Weights of a small GPT-style language model, trained from scratch on English Wikipedia: 29.1M parameters, 13743 steps.
MLP neurons of a small language model. Each row is named by its layer, matrix (gate and up: input weights) and neuron, and shows model dimensions 64-159. Each number is 500 + 25 x the weight over its row's rms, rounded and kept within 0 to 999. Numbers have three digits each. A neuron's up and down rows have the sign that makes its largest values positive.
After each neuron's rows, "fires on" lists the tokens most often at its 100 highest values on Wikipedia text that the model never trained on.

L8.gate1189:531502481500494541526525548534494480498495511509465509527498494526529508536521466520490524539497509517481468467514458504469487499507514483527502499485499513490441535529541488495505497532482504527498474518525521488468485492520515499549522508524485535527499513551501493513527508542518536479
L8.up1189:461477498477546466488478497489464481503528534502480511537521538492520461517540531490510502525485511497506489528461491485501500545497497481465514488483466462494497501511497489507517535508474484492468550550506475477466502493497478457493476410521468537452471524474467474491499523524465508484
fires on: " (", "|", "-"

L4.gate1165:499444557491516491512531512516491499506518464472481496465535476454539532505487486551466481515489482527501541523481492506504476548473469535498531496486531507513503512492473447487493486481480485489511455469530538524482496501484501480508508467507525574477491478495449514465481474531471479472
L4.up1165:507508508525505490509457489495467521469532462525516499496547416458539490487544462516495533486471471479481510490512498502538480559525497512491504482478516471514545520464552485501493534514505493478481479456526471536542480520528549488557536522476538544508494470498479515522524507449508472515
fires on: "n", ",", " You", "in", "s", " |"

L7.gate851:548500507456499545510477445501526467486525495498457500518492508487538452532504526516484567504485479507495490511504509495504476507493556485499503468502479477499487483493502496567484463464474486567495456527508504492493515500499486500487482490508519451480509485514470523490496538508513471502
L7.up851:517503498532545538511495480484548453506581522485521489505525490512460484486471479507484482543457550490494491472477530515525476504506509456545495525542469520462494483500518510518465509480521547500513515492505524523492517478489477496550516550508491518480485554483494487533508507483534499524
fires on: "|", " of", " World", "-"

L8.gate570:535516492538500517445498497520477498548515487551460501536513511490490522544538515498484562496544518461485516498508508502503516543512506498502512488493457528518523485473493480563507504513488500494505539511509506564481543497516510538467526516518474509509487442508509526500524523521516492516
L8.up570:502508538528476491454492497465487524510493528480475480482514546448470483465538476506504473501559488522542506514488522517427516513479542489458473536499479493524491523520454500501496473526471502494511457490483535494473504499498476501505482500511503469499490499496476469504494469485488484501
fires on: "-", " /", "[", "N", " ("

L8.gate1130:483471523524516496489524479515515491492476505479474489515482464471525536517455508513467489503530485511484475501502480485482489508499487465464513543477517511451504527482466506499500524479479494489519515499488491490496536536492518507456482490464471503484541477476502488504500492472500513516
L8.up1130:512543474492457520504475468471517520443497463511514498525443486498556523473567509493482458538519500494497492498508554511480515505484518473435488533504506504524460479509479492496501517512504528505473487490516506491503482497520515484492500519514486469513502481550521479496519507504509498481
fires on: " |", "|", ";"

L8.gate456:521490503502494516552539468465479444521492509473454488526527451452513484459469529521471475486519485483465510505504457492496511452515569535497483439509513500502499503489509482498523502499522504535472500469542529515497492520526486490465547453513494458515520510538494462501507480533518518513
L8.up456:472474534507518507537551499496524493542529488491504509514493516479503462491528513533482533504491464490488493506501425488476486498506439515515484569468484515490458506542451488484496536544526557516468554504493479539492514526467481500541500490516460529463482516469521458542497541492478517528
fires on: "|", "-", " Paul", " Christ", " Daniel"

L8.gate625:493490518533526514513530517448474506515501491467487524532511493479510499524513533548474559539505473485508534494537487528499483489509492545495490500520522509536482495504482523495493494525464497496497525486519528515506512418500485455483549507523467506514517523540513500529498499514467489515
L8.up625:462448515500478531515529540437471465520500512479509499516491503503571459542517538505440523496472495472470509481511478505463527464533560503480477499497498502474506492525504514507461515522455510501517531511529534523476470482483505496484530515544458444508500508520495506531497497462453482481
fires on: "-", "|", "um"

L8.gate1039:529505502494465501483507534519500531495523515445471509513492445514530553510450528525483494529478462509459495536536534523560515504500512443532529477517535535478510532526490487517476508549489480506465469492527523458446483461511500497507471527476540517501476479499523512477504494501495530515
L8.up1039:499505502481473481518454474483473534473473470465469495513497458511542507473515495508487475530468487474441467482540526533565524512526495489488513480530519481491524509525500479508534514507523466516497436510520522461514520553496531490494556559506464498520516505541489516493535471474503500500
fires on: " |", " at", " 10"

L7.gate20:548451507473475565485474509519493431518525434529523497511542499502569520532500452494526527484504509496516484503539504492474475488490526553448538459495506473531505476530484480510487551534489488514471509519501493528478494468551476509452484456478446568502490499494504538469520529536487499572
L7.up20:525493496542490512487504494525532481488513492476498484456457465521483519457477478519486465516496481495517481546469528479496509506468496498474486513491515512504490520548516474525517554483469476518515505472497496511512522512483503512515502519484508496514468478519466539500522524495501490501
fires on: "-", "–", " ("

L8.gate172:476543519527469498506538464476502472494530492512529495482506504511524465528498512521499517494483490509476513498469477504479472524511466530495518531528541504528508538465467502535481481490496437494503486470495522495483512505443545523515499521528474485439467528477493484531496508538505462479
L8.up172:507501505500485525516507523475487498552480473500460479506482505510479521532453520536521470506484506510521503482489516492516481464504514453478494463471490445497466489515466529487483502529481516486519531506499471543510492487497457471491458460528530552472491511509458437474512537501494500521
fires on: " the", "'", " a", "s"

L2.gate667:533512468490519518512467478518522496485462465486501480489468488514450524477493538492473502559540486505491533540557500527535497458509468489509502496497531508463503477456482484488476456517513515519492511527497490525490523531485500491462438534484512456524488489514514470441509541512504501520
L2.up667:546507510488471520552485530478493518474482526465480533491465506496516511459497456546511511529504486504507510461516537520487446449482498546454515466546519474523464474497516500533505541492470457489479473477516588459494470480520471475484509514444516452518511532519514548483530451489516473487
fires on: " |", ")", " of", " (", ":"

L8.gate369:508490494483520480495504542504512530477470479529464509508486541481504545487421489541507510496503473541473492471523510504481482493459503507492526488501501477479482485505518472505483520524497492470480543498483525477522519466533516480486468493504472476570514489508492492495512508488489491485
L8.up369:478515489492498486546514514494484531480462535506461519533557500550502546536457490521527482492482490488459488458521508476493540523531502512469499483484527510482524523488491512507541496486543490482491484508520519457495532467480473473476556498484512500502536482500500480492515485524495494494
fires on: " 1", " 0", "-", " 2", " 3", " |"